From a checkpoint of a small transformer trained on Wikipedia: 5668 steps.
MLP neurons of a small language model. Each row is named by its layer, matrix (down: output weights) and neuron, and shows model dimensions 160-287. Each number is 50 + 10 x the weight over its row's rms, rounded and kept within 0 to 99. A neuron's up and down rows have the sign that makes its largest values positive.
After each neuron's rows, "fires before" lists the tokens most often just after its 100 highest values on Wikipedia text that the model never trained on.

L10.down1765:49 42 45 78 57 46 81 45 58 45 40 45 36 57 54 54 42 40 49 58 55 58 45 35 52 52 37 52 52 54 50 54 57 62 67 58 41 57 54 51 47 28 39 54 42 52 72 39 34 44 52 46 27 57 44 41 55 53 43 54 48 43 58 45 38 59 43 36 42 57 46 26 53 39 49 41 53 53 47 42 47 45 36 39 52 39 52 60 42 59 66 58 43 41 44 56 45 66 46 53 56 51 69 55 55 57 55 55 43 45 48 52 44 61 83 55 48 43 51 45 42 45 65 42 61 49 43 54
fires before: " |", "\n", ";", " is", ","

L10.down1261:50 55 44 52 56 59 47 58 48 57 49 55 56 54 37 49 27 46 46 59 47 56 51 49 38 55 62 54 52 47 49 55 40 49 40 64 57 57 60 34 53 55 26 56 44 35 58 59 42 48 55 39 57 36 32 46 27 42 62 44 62 23 72 26 37 54 55 47 52 43 30 66 43 61 45 48 52 40 53 51 50 44 60 58 47 61 58 39 65 70 51 62 40 45 39 46 33 51 53 47 60 60 52 54 49 56 53 60 79 59 53 48 44 40 52 58 54 47 45 39 49 34 56 67 56 53 65 55
fires before: " |", " 4"

L10.down617:53 45 36 77 61 53 68 50 42 51 58 58 61 47 47 61 44 41 46 54 56 54 58 49 59 40 55 68 51 43 51 52 58 50 56 44 56 35 66 61 47 34 42 27 43 48 51 50 38 54 42 43 57 50 44 39 20 60 42 46 49 67 42 52 52 32 47 38 43 56 71 47 43 56 74 50 44 67 62 50 47 64 40 40 68 62 51 62 57 52 54 63 43 61 42 51 31 53 38 68 53 54 39 43 68 52 32 46 66 55 56 45 54 59 57 45 42 49 54 48 52 65 46 30 50 44 40 39
fires before: "\n"

L10.down898:54 54 51 45 55 36 49 39 60 54 53 43 53 61 46 47 44 47 44 48 50 50 44 51 54 60 60 55 54 62 56 49 52 49 52 46 53 51 63 58 38 41 34 42 38 51 67 66 67 65 48 55 55 45 55 55 70 54 42 59 53 43 56 41 57 50 44 45 51 48 56 53 35 58 63 53 42 51 52 57 37 45 47 62 60 50 48 37 50 55 47 51 45 40 56 48 48 30 43 45 49 54 54 38 43 43 60 62 60 57 53 44 52 47 60 50 52 56 43 69 60 50 34 00 47 70 61 48
fires before: " 0", " —", " 1", " —;", " 0;"

L7.down959:55 41 54 53 43 69 47 41 50 45 56 46 58 44 55 49 52 64 42 26 48 60 73 44 51 23 67 40 62 56 47 58 45 44 45 67 57 44 55 48 52 38 52 62 50 48 75 58 41 59 50 55 32 58 56 40 36 53 53 47 53 48 68 42 42 50 54 44 36 35 39 52 58 57 54 51 57 51 54 32 58 62 41 29 54 43 54 56 53 41 50 65 43 66 38 44 65 60 56 57 51 34 52 67 49 58 61 56 35 56 58 58 47 50 67 35 47 39 44 42 67 42 50 42 57 46 54 50
fires before: "\n"

L10.down270:53 58 63 52 52 53 60 47 51 51 39 28 45 36 48 40 47 60 43 39 37 49 59 44 51 54 49 39 38 49 69 51 30 50 37 60 37 49 65 55 45 53 41 52 56 48 45 43 60 37 52 53 47 47 45 65 00 51 40 56 34 64 38 61 60 37 57 53 46 64 44 57 40 57 64 62 35 40 52 46 50 28 44 66 50 36 47 54 45 63 56 46 57 69 50 29 51 55 34 55 23 60 77 54 54 64 38 51 69 57 55 56 49 47 47 41 44 37 37 48 41 42 65 42 53 37 33 56
fires before: " |"

L10.down514:60 60 54 59 53 42 64 55 55 46 44 46 41 43 61 56 44 54 45 56 64 61 54 37 52 54 40 29 50 58 46 66 43 56 63 64 40 53 66 51 43 52 35 48 42 62 48 47 51 48 39 54 64 48 53 38 44 50 32 57 53 52 45 53 31 48 54 67 17 45 53 63 46 51 55 59 73 50 46 36 48 45 53 53 56 51 51 55 51 59 65 58 59 34 45 34 46 32 54 45 40 54 42 47 58 47 54 43 51 60 44 57 73 51 41 48 47 43 39 47 52 57 53 50 57 40 29 61
fires before: " with", " by", " to", " of", " in", " on"

L10.down888:52 41 40 57 59 62 32 55 47 58 58 41 40 38 42 39 56 63 66 46 43 50 60 47 67 43 57 44 31 43 65 57 50 47 37 53 47 45 50 53 48 57 62 59 41 42 63 39 53 57 44 68 49 55 41 54 44 52 40 48 46 50 42 48 44 57 47 34 30 54 33 51 60 60 64 57 48 59 62 50 52 47 62 76 58 70 74 41 39 46 49 52 70 54 51 57 44 54 45 49 42 56 42 61 63 50 37 43 22 61 40 36 46 51 37 61 38 55 50 54 68 51 52 51 49 57 31 61
fires before: "===", " ===", "s===", "\n", " and"

L10.down1469:55 52 47 67 49 49 44 53 64 57 48 59 58 65 51 41 54 50 48 66 48 41 38 54 33 43 56 56 58 64 46 57 53 46 42 51 58 56 43 53 36 56 50 52 45 44 58 53 45 49 58 49 65 32 35 54 42 49 46 52 28 44 44 42 46 35 57 61 32 54 55 50 58 50 48 56 33 56 51 42 52 45 61 53 55 48 24 50 51 63 42 51 59 65 57 41 41 33 48 52 52 42 38 48 56 59 51 50 52 56 54 52 50 54 71 51 47 53 30 70 45 45 55 56 49 27 69 68
fires before: " |", " of", ":", ";"

L7.down260:75 67 59 53 45 34 61 62 51 59 52 45 55 46 47 54 36 34 62 56 50 59 52 44 48 68 45 39 38 47 53 41 63 43 45 51 49 52 60 41 36 59 51 48 61 42 44 47 69 52 50 48 64 36 45 52 61 50 36 39 49 40 69 58 43 62 52 58 39 46 43 42 33 52 59 51 52 54 24 59 62 57 42 52 56 54 43 35 48 59 60 52 50 46 59 50 56 40 59 44 38 39 47 39 64 53 50 66 68 42 54 47 43 55 55 63 45 42 48 51 36 54 56 79 42 46 47 43
fires before: " |"

L7.down1688:68 49 50 56 48 46 52 41 61 35 41 63 51 48 53 40 54 59 58 40 53 49 25 44 26 63 46 42 55 55 52 58 58 51 56 41 43 38 57 47 29 32 63 46 49 77 52 41 47 39 40 39 58 51 44 65 27 36 63 45 67 63 59 45 56 67 70 49 59 63 40 59 51 40 55 33 81 48 34 28 67 40 62 50 29 61 34 50 55 45 48 40 59 47 46 49 47 50 53 56 48 53 43 21 35 53 48 68 63 37 35 53 55 61 38 74 52 57 53 66 42 31 56 51 54 57 45 51
fires before: " |", ";"

L10.down280:67 40 50 54 41 63 63 35 55 46 71 70 53 62 66 62 52 61 55 52 48 59 47 45 56 39 50 43 49 42 59 45 40 38 55 52 46 54 58 44 64 59 39 45 40 67 48 52 49 54 51 51 33 53 58 63 32 43 34 51 55 42 50 54 45 54 41 50 16 54 52 58 44 51 44 49 55 52 59 49 47 39 62 40 52 29 60 69 48 51 49 70 53 61 38 31 54 62 55 50 38 50 61 48 49 39 62 44 48 53 41 41 59 64 58 52 54 46 77 37 62 55 38 58 58 55 49 47
fires before: " to", " by", " |", " from", " into"

L7.down475:44 48 47 39 53 52 35 48 64 52 69 56 56 40 65 51 57 32 60 56 55 58 54 51 60 77 49 53 33 43 33 60 61 55 74 51 63 51 43 41 42 51 77 35 61 45 47 51 58 47 50 49 50 55 57 62 60 51 51 47 57 44 53 49 54 48 56 43 34 48 43 49 34 53 40 55 55 37 31 68 58 61 53 48 48 59 60 37 52 52 58 49 36 46 57 38 44 33 62 53 49 46 48 50 55 49 52 43 38 62 50 45 32 40 49 44 52 35 64 54 43 48 51 47 43 34 53 55
fires before: " by", " in", " for", " to", " as"

L10.down1148:47 49 53 53 50 48 44 55 33 50 66 54 28 51 44 55 23 56 47 71 57 29 46 32 61 51 61 49 49 33 56 56 50 30 38 52 37 48 45 38 25 45 48 35 39 46 48 50 68 55 48 50 71 50 47 44 22 50 50 43 71 65 51 43 43 61 45 56 24 40 49 38 34 73 48 46 60 61 47 51 43 46 41 37 57 64 41 58 56 45 67 55 51 59 55 52 68 64 67 51 68 45 53 45 41 32 43 60 57 75 45 56 61 60 39 63 62 48 59 33 51 46 41 53 58 49 44 50
fires before: " of", " to", " for"

L10.down33:48 31 57 60 48 73 47 60 69 55 71 54 65 56 65 59 34 45 58 67 54 43 55 44 58 51 55 34 61 75 49 50 51 43 45 56 59 46 47 50 49 51 71 38 55 46 37 65 54 57 49 53 31 60 59 54 30 38 36 65 56 55 49 52 67 66 41 42 33 42 34 52 58 45 52 60 49 56 26 56 56 59 56 27 52 45 45 55 54 45 56 66 40 42 54 48 48 46 44 43 51 45 65 46 59 54 46 52 56 48 40 41 52 42 27 68 58 49 44 38 65 60 25 22 50 53 55 51
fires before: " in", " on", " to", " by", "),", " at"

L10.down792:30 49 53 42 37 61 31 58 34 60 61 36 47 48 38 51 34 42 50 52 61 51 60 45 73 52 51 67 46 39 45 60 39 29 46 51 43 68 39 60 54 64 47 52 58 42 61 56 54 62 42 50 49 55 62 46 21 55 46 45 45 60 48 45 41 55 64 59 54 39 58 53 48 58 47 48 58 36 38 45 58 59 60 00 50 47 50 52 62 45 68 63 21 54 59 41 47 52 52 68 47 50 70 56 69 47 48 61 40 56 45 53 45 32 56 65 51 46 44 47 44 51 47 37 53 47 39 61
fires before: " by", " in", " to", " for", " with"

L7.down812:30 43 55 47 59 46 58 53 46 63 50 38 52 45 46 53 42 44 54 24 49 71 59 36 41 40 33 46 62 58 66 41 41 60 50 39 37 41 48 50 64 49 48 63 55 24 42 62 45 53 49 65 51 41 41 45 88 46 55 41 54 47 53 56 43 62 36 51 54 53 59 65 51 42 37 60 60 58 63 47 36 54 66 54 40 61 47 42 37 48 53 60 40 53 41 44 43 44 47 37 39 60 45 49 37 34 56 63 46 55 55 48 63 49 61 51 43 43 50 44 41 41 64 60 56 49 41 44
fires before: "-", "|"

L10.down1061:58 54 60 48 55 49 44 62 49 40 56 45 39 42 60 36 48 51 57 59 35 43 49 40 54 47 28 62 43 33 50 50 51 61 41 56 52 34 53 62 50 40 45 66 48 53 54 58 49 51 47 54 50 42 47 61 38 72 46 52 15 52 73 66 57 66 61 66 60 55 60 37 50 41 48 43 60 52 49 55 50 44 46 50 50 54 35 64 65 54 55 34 50 38 58 49 40 53 64 56 57 39 62 46 40 51 36 31 60 36 41 51 30 54 58 47 69 50 58 76 46 36 43 39 48 51 41 55
fires before: " |", " York"

L10.down877:51 32 42 44 39 38 42 52 50 47 57 49 41 43 40 52 41 50 44 49 47 37 45 52 45 72 64 46 29 59 64 55 62 46 55 47 49 50 42 56 49 55 53 52 46 39 60 62 54 62 60 44 41 57 68 57 15 53 45 38 45 48 38 63 61 46 25 28 39 61 47 61 42 50 41 38 63 51 46 51 27 61 41 32 38 48 47 50 51 36 53 42 63 54 47 61 54 53 56 58 39 47 63 59 43 57 62 48 34 53 49 48 52 59 43 53 47 46 53 68 34 56 74 64 50 41 50 58
fires before: " |", ","

L10.down699:61 48 50 36 56 60 50 56 69 61 45 55 46 57 37 46 37 73 65 44 49 45 50 60 59 52 52 54 43 56 58 44 61 58 56 63 57 50 40 51 55 44 71 54 44 50 57 49 48 44 59 42 58 41 47 47 57 58 49 60 54 22 40 50 59 51 47 57 54 48 49 58 30 40 45 61 39 52 55 50 49 46 42 34 46 66 55 50 40 51 36 37 53 37 68 66 40 58 53 45 54 64 51 57 47 61 39 60 36 63 48 38 44 61 47 49 70 64 54 34 28 38 67 64 60 46 39 60
fires before: " |", "|---|---|---|---|---|", "|---|---|---|---|---|---|", "|"

L10.down403:64 57 67 47 53 56 54 49 47 64 55 43 59 54 52 56 41 53 53 56 41 52 57 34 48 46 51 51 47 62 55 44 37 55 62 33 43 44 45 56 54 44 38 53 55 64 47 34 62 56 55 65 61 27 44 49 56 48 51 49 38 42 54 50 48 46 40 63 59 44 62 44 39 53 49 52 63 47 38 57 56 41 42 70 52 49 45 32 43 62 38 37 61 61 55 48 55 53 56 49 40 61 65 46 50 52 42 48 58 51 50 55 54 57 48 62 55 62 40 54 47 55 58 47 54 51 63 52
fires before: " |", ";", " 2:30"

L10.down579:63 53 56 51 38 47 58 58 32 62 44 36 59 38 69 44 54 49 38 34 45 54 44 42 40 64 65 56 56 39 63 36 50 50 56 66 55 41 50 48 59 26 43 43 67 36 51 37 39 43 58 55 52 73 56 49 52 51 37 34 55 44 55 61 53 55 43 66 53 60 43 44 32 53 37 56 39 48 59 56 55 53 48 55 34 44 50 62 59 73 46 47 52 35 46 50 49 48 54 41 58 56 37 58 38 38 38 55 41 57 57 47 70 43 45 63 44 67 60 60 53 53 54 44 45 53 34 33
fires before: " |", " (#"

L10.down1655:53 37 33 56 56 61 60 49 39 68 51 49 44 27 50 47 33 52 56 48 67 45 44 54 45 12 60 45 46 55 37 59 49 63 50 66 46 35 47 50 52 41 53 60 66 37 49 45 49 45 60 55 63 54 55 68 79 47 44 59 62 47 63 45 43 50 41 35 57 40 38 39 51 40 54 58 32 44 57 55 45 53 45 64 58 39 46 55 63 65 39 61 34 46 59 50 62 37 44 43 45 43 37 38 37 54 58 62 54 45 50 62 51 52 49 68 41 42 48 43 48 58 40 35 58 47 31 61
fires before: "\n"

L7.down681:38 61 65 62 64 57 37 39 35 46 55 45 31 41 41 43 64 54 52 49 55 60 35 45 69 65 65 34 37 44 58 49 58 45 46 54 29 48 37 54 46 56 44 45 43 34 50 41 51 39 28 32 52 64 53 48 42 44 49 55 41 51 49 56 57 51 44 63 14 45 32 51 59 42 45 26 71 33 68 52 47 37 50 41 69 32 58 50 39 62 51 69 60 41 54 54 63 47 50 76 68 33 60 33 49 60 52 58 68 39 39 60 50 58 51 39 56 63 53 36 60 38 43 53 57 64 44 49
fires before: " |", " of", " hold", " for"

L7.down1720:28 62 42 19 64 36 39 51 54 50 55 53 51 54 49 53 49 43 39 64 65 29 55 51 48 68 60 52 35 45 59 60 47 47 61 65 56 46 46 51 48 38 60 41 70 57 43 49 59 39 55 56 56 52 51 51 50 49 46 48 55 57 76 40 35 54 42 47 73 46 37 38 39 45 61 58 49 70 54 62 51 47 36 47 33 56 33 48 63 59 42 63 50 57 44 68 51 47 64 38 48 56 45 62 57 38 34 52 54 58 53 54 63 68 69 72 48 63 45 54 50 65 46 60 47 61 54 58
fires before: " |", " July", " August", " February"

L10.down1306:52 61 41 48 49 26 42 58 58 48 32 52 53 37 62 58 44 51 32 68 52 53 13 48 51 65 36 53 44 56 58 43 45 72 59 40 36 58 55 59 44 39 51 48 56 60 52 34 56 59 47 67 45 40 59 59 42 59 61 57 47 60 44 47 55 53 49 57 70 42 39 70 57 37 31 53 52 53 39 39 62 54 47 62 43 57 44 43 51 34 35 42 60 57 40 52 61 60 55 52 33 66 53 49 48 50 43 46 56 61 47 40 57 46 52 42 35 52 37 49 52 42 43 28 68 44 34 52
fires before: " 4", " 5", " 3", " 2", " 1"

L7.down1883:46 56 45 25 60 57 58 45 48 66 51 55 40 55 41 48 32 37 39 49 44 57 59 58 41 62 49 52 47 66 52 45 45 41 44 53 46 45 47 61 60 51 37 50 39 34 54 61 45 44 54 37 38 34 46 51 83 55 52 55 50 62 50 44 59 60 55 38 44 51 46 34 30 55 51 55 54 37 46 56 50 46 32 79 46 38 56 48 42 50 46 52 33 61 48 47 37 52 57 58 56 47 54 45 56 48 44 50 41 53 60 42 58 44 59 65 53 48 45 60 46 62 66 40 45 55 33 44
fires before: "\n"

L7.down155:50 42 54 49 42 47 65 48 51 43 42 57 51 61 53 59 39 45 55 41 46 59 38 69 68 54 55 69 58 52 72 55 53 48 50 54 34 69 44 47 60 43 56 46 48 53 34 24 43 53 55 35 46 45 53 56 64 63 45 56 53 33 63 53 31 48 64 31 24 48 38 53 52 77 42 54 45 51 73 46 60 38 49 57 55 58 54 55 44 54 47 55 53 42 56 41 55 44 62 42 46 59 56 46 58 44 63 56 66 49 35 42 55 46 56 54 41 62 47 72 36 45 50 53 53 57 44 63
fires before: "\n", " He", " In", " The", " |"

L10.down172:31 50 50 36 55 60 55 50 52 65 35 55 46 50 59 49 52 46 49 44 40 37 55 56 48 53 51 49 50 52 49 50 59 47 45 43 48 60 31 52 53 51 41 49 46 59 58 57 50 43 54 58 47 54 42 56 99 47 50 39 64 48 59 41 40 59 58 21 00 49 50 55 61 46 50 47 21 55 55 54 54 55 64 67 58 50 37 45 33 51 29 52 49 48 61 46 56 45 64 56 55 49 56 48 38 58 57 81 48 50 54 46 54 39 40 38 53 58 54 54 36 51 59 35 47 38 52 50
fires before: "\n", " The", " In"

L7.down23:41 64 30 56 46 66 50 55 60 55 41 47 59 47 56 44 31 54 38 54 48 59 50 60 63 58 69 55 61 60 31 60 45 38 47 38 54 53 57 43 54 44 51 54 52 40 56 57 57 63 68 34 49 66 48 55 67 48 59 48 39 41 64 39 63 59 72 48 32 42 50 31 51 48 42 59 62 39 39 45 37 54 35 59 40 32 61 50 53 40 27 75 53 44 51 47 47 28 43 44 53 68 46 57 41 55 50 45 48 43 49 61 48 55 54 40 65 54 50 41 54 49 45 32 57 52 53 47
fires before: "\n"

L7.down2028:27 55 32 58 52 37 49 47 40 40 56 66 53 61 31 58 54 60 56 34 50 44 42 29 50 53 37 40 60 44 55 56 46 32 48 54 50 40 28 62 58 34 49 45 47 62 37 57 47 59 48 60 38 57 46 38 79 61 41 49 44 18 62 62 64 43 45 56 48 44 55 56 44 56 70 49 46 55 53 54 52 42 55 55 46 51 50 51 40 48 36 60 54 57 47 52 42 42 67 58 43 54 45 62 54 39 53 54 47 46 45 54 52 74 55 35 55 47 68 37 57 40 41 45 67 40 53 41
fires before: "-", "\n"

L7.down1972:63 49 72 44 54 44 44 45 45 63 47 43 58 43 36 69 48 53 39 51 47 52 56 47 67 27 41 80 35 61 35 29 48 61 32 45 36 46 49 43 37 32 49 43 71 29 41 65 46 72 52 39 48 50 50 42 52 67 47 55 49 33 57 45 54 51 59 31 38 61 62 55 55 57 64 65 46 50 52 54 47 41 56 60 78 61 57 53 40 61 35 40 53 50 27 55 51 53 57 27 58 42 43 64 64 52 40 40 54 44 69 58 51 54 45 43 33 51 41 52 40 52 50 70 57 45 36 37
fires before: "\n", "-", " at", " @"

L7.down1208:57 46 48 50 45 42 46 57 72 54 51 56 46 40 37 16 55 53 65 29 52 49 41 56 35 47 59 54 54 48 58 42 41 64 60 45 45 52 43 43 57 58 45 50 51 57 56 54 30 60 49 59 57 62 63 63 72 67 34 48 58 62 53 53 44 63 53 46 77 47 38 55 52 55 39 62 50 67 64 50 51 53 69 43 57 46 34 48 44 47 54 54 51 49 62 54 45 49 43 44 47 38 56 48 42 61 43 44 40 62 41 36 51 52 54 46 44 38 53 40 67 75 55 37 60 41 55 36
fires before: "|", "\n"

L7.down1931:60 64 62 56 73 61 31 40 51 54 49 25 46 63 46 43 49 27 48 49 73 57 40 42 67 58 57 42 36 59 55 44 65 46 32 54 36 45 51 43 54 52 50 39 48 57 35 53 58 43 50 61 52 53 53 62 50 68 56 54 52 57 54 51 50 47 60 67 46 51 62 34 51 59 42 53 61 39 52 46 48 43 48 43 57 51 61 36 42 63 45 54 44 60 40 57 54 55 54 62 56 50 59 50 40 44 50 46 41 53 54 53 43 47 40 30 59 53 46 48 50 52 34 27 61 53 51 40
fires before: " 0", " 1"

L10.down1788:61 56 44 55 46 45 38 26 56 49 44 50 53 46 38 50 50 53 43 45 52 39 48 56 62 54 70 47 42 45 43 59 59 44 44 50 42 48 52 38 58 47 38 45 52 47 40 49 55 54 52 51 50 57 46 52 90 58 48 45 50 52 41 57 42 52 45 46 40 42 56 38 66 47 71 52 33 64 49 57 58 45 54 59 47 53 48 49 48 50 37 50 42 36 55 43 56 56 69 56 47 49 34 36 52 44 47 30 57 51 52 41 49 35 45 64 56 26 56 38 62 50 55 45 58 45 40 51
fires before: "\n"

L10.down71:47 49 47 38 55 49 57 72 30 48 62 46 41 55 48 53 45 35 46 55 59 60 46 44 52 33 64 57 39 58 51 47 57 37 47 55 67 51 58 46 48 47 23 43 66 54 47 41 49 40 49 47 54 57 51 55 82 51 48 66 43 50 63 68 46 62 52 27 37 70 46 56 40 37 65 60 49 53 48 46 48 43 43 60 57 23 41 51 51 49 56 59 50 44 47 49 46 48 42 48 32 49 57 39 57 37 46 43 47 52 56 53 60 60 46 46 54 48 51 54 57 52 78 19 58 60 38 38
fires before: "\n", "-"

L7.down271:35 64 25 51 48 52 55 24 57 41 44 34 60 71 47 54 58 46 44 56 40 51 47 55 47 32 80 58 37 34 52 49 37 40 53 36 38 43 38 42 48 40 59 65 35 37 51 45 67 59 63 37 53 50 67 41 61 44 45 50 51 44 45 51 39 46 61 46 49 32 38 39 58 65 47 52 43 58 59 56 47 52 67 55 40 61 49 53 59 47 45 46 33 58 44 42 61 56 52 49 44 68 67 40 58 41 51 29 39 46 40 48 45 36 32 48 48 65 40 48 61 52 49 37 53 50 46 45
fires before: " 0", " 1"

L7.down1485:52 58 49 46 45 54 43 65 56 52 38 71 60 46 63 39 40 61 54 56 56 58 39 40 49 60 39 56 63 53 53 51 56 47 47 48 58 46 46 60 49 46 62 43 42 71 57 56 68 66 47 64 45 62 48 59 86 58 56 50 45 33 52 44 41 40 48 54 43 50 42 67 54 48 55 54 45 45 43 53 51 53 47 71 55 39 39 58 39 35 40 54 52 61 57 50 49 53 67 45 31 67 45 43 58 61 46 72 41 55 44 50 35 44 58 58 35 45 28 45 60 43 51 17 48 59 53 45
fires before: " 0", " —", " 1"

L7.down1725:36 39 28 56 66 52 46 60 53 51 44 48 67 48 50 53 62 70 47 41 50 42 66 42 29 70 79 58 56 47 44 53 57 62 44 58 47 49 55 66 42 55 52 36 43 60 50 63 44 45 50 45 68 51 43 41 54 43 46 60 46 35 47 46 48 34 51 35 48 37 53 71 44 71 37 58 53 57 29 52 50 41 72 34 27 52 60 65 55 47 53 38 48 56 67 47 58 55 45 49 64 47 56 58 64 55 49 58 63 51 46 52 36 59 51 56 51 62 52 45 38 26 52 66 65 64 59 68
fires before: "\n", " |", "ilation"

L7.down1772:49 53 37 37 79 34 51 61 37 52 40 61 67 65 55 40 66 57 38 63 66 59 61 55 38 54 40 64 57 56 35 38 62 51 49 71 40 58 47 42 20 49 36 48 47 36 56 70 48 28 46 47 33 54 58 50 70 43 53 29 54 50 48 34 49 58 49 41 33 43 48 42 44 59 47 59 41 38 58 65 51 41 59 53 46 46 47 45 52 66 49 65 34 60 49 41 55 57 44 53 55 45 40 50 52 34 61 65 47 50 63 58 52 45 50 63 60 57 57 55 44 41 60 31 37 59 48 44
fires before: " ", "\n", " A"

L10.down2018:51 50 54 40 44 48 50 53 60 47 33 44 32 46 52 53 39 53 40 53 35 51 56 46 32 42 72 58 66 44 46 46 47 44 37 55 35 39 35 62 72 35 35 48 59 44 29 45 53 63 58 50 44 38 55 59 80 49 43 59 55 48 60 54 29 50 59 00 27 40 57 44 69 46 43 37 41 44 55 50 58 41 48 46 48 55 60 46 57 52 41 57 40 46 54 39 50 56 56 45 59 51 59 41 56 48 54 52 47 36 61 40 58 26 39 58 58 37 59 56 53 42 51 27 49 52 57 57
fires before: "\n"

L7.down418:49 37 46 34 37 44 60 60 37 66 41 56 59 52 63 56 46 53 57 53 58 68 52 46 29 49 48 42 50 51 39 60 46 39 59 39 53 58 43 45 36 30 58 45 48 57 52 55 64 47 52 46 52 49 58 49 42 55 47 33 44 29 35 54 66 50 55 49 52 55 56 35 50 54 49 46 46 35 44 68 38 58 58 97 31 44 46 40 54 56 44 60 61 53 45 64 56 61 56 45 49 52 35 58 67 34 43 82 43 54 70 28 60 49 58 48 38 39 49 44 70 49 44 48 49 43 49 41
fires before: " |", "\n"

L7.down1061:48 46 32 41 53 50 53 40 27 44 55 59 37 59 54 65 52 35 66 61 49 33 47 47 37 43 65 51 47 41 70 52 39 61 40 53 57 51 56 42 56 53 33 55 30 38 57 44 39 52 65 44 49 36 66 49 44 72 62 57 55 45 46 41 34 49 34 45 39 59 48 65 39 52 44 56 45 38 46 61 34 58 57 40 46 44 38 65 49 52 51 37 48 44 41 49 51 51 51 55 74 62 43 41 46 51 50 33 47 50 58 48 48 65 47 80 46 63 35 42 56 54 59 51 30 44 46 47
fires before: " |", "\n", " /", ".5"

L10.down2012:56 55 51 49 49 51 41 68 60 65 64 48 62 33 46 55 56 23 53 47 62 44 41 41 53 53 45 49 50 52 54 50 64 47 29 61 52 75 47 46 55 55 67 35 56 55 34 54 58 45 46 64 49 45 42 43 48 47 39 46 39 57 49 44 39 51 50 45 54 57 54 54 54 46 52 46 44 56 60 49 61 55 44 14 36 48 55 49 43 46 51 60 42 52 62 45 55 39 39 47 61 18 56 72 55 41 49 56 38 72 51 54 73 48 43 50 67 26 40 69 65 49 47 62 56 62 52 51
fires before: " by", " in", " with"

L10.down1362:49 52 46 53 51 50 54 52 47 42 51 60 45 47 27 50 53 51 44 48 28 53 44 58 43 60 51 59 65 58 65 70 44 54 57 53 46 31 46 68 48 55 36 53 57 43 41 45 67 61 56 49 38 63 56 55 62 52 44 48 49 47 29 49 70 49 54 66 35 46 53 39 32 51 54 33 50 70 48 47 35 56 47 90 29 32 58 50 56 63 43 51 60 45 63 46 59 51 33 43 42 51 48 34 41 48 45 52 51 55 42 52 53 47 55 60 57 45 58 46 46 63 45 54 51 35 52 30
fires before: " |", "\n", "),", " 0"

L10.down1280:50 43 52 62 62 39 48 64 58 62 36 41 56 63 42 59 49 55 57 57 40 53 49 52 71 28 34 51 56 56 56 47 43 51 69 39 32 64 63 59 45 68 37 64 59 37 42 56 45 60 35 62 55 48 41 69 22 42 60 61 42 45 49 72 52 61 46 74 40 34 55 45 30 45 61 54 52 66 39 36 50 67 53 60 37 56 61 48 57 61 41 77 36 47 58 48 55 45 50 61 51 39 48 46 61 48 52 64 51 50 40 67 59 52 46 49 61 43 51 58 34 56 40 57 65 39 45 39
fires before: " |"

L10.down533:57 51 49 51 58 58 38 46 49 28 45 52 43 69 58 65 47 60 54 56 50 62 46 31 51 47 58 44 54 71 32 60 48 37 57 54 51 47 72 48 36 35 57 63 32 46 34 55 38 49 46 66 33 49 57 57 50 56 54 59 47 47 39 34 56 55 55 32 41 58 52 54 57 57 50 43 54 61 49 56 52 46 51 66 49 44 55 41 41 50 66 49 44 53 54 32 47 40 54 49 43 32 64 47 47 47 52 46 48 24 47 50 60 55 35 56 40 49 48 40 40 70 57 00 35 33 63 70
fires before: " 0", " 1", " |", " 1;", " a", " 0;"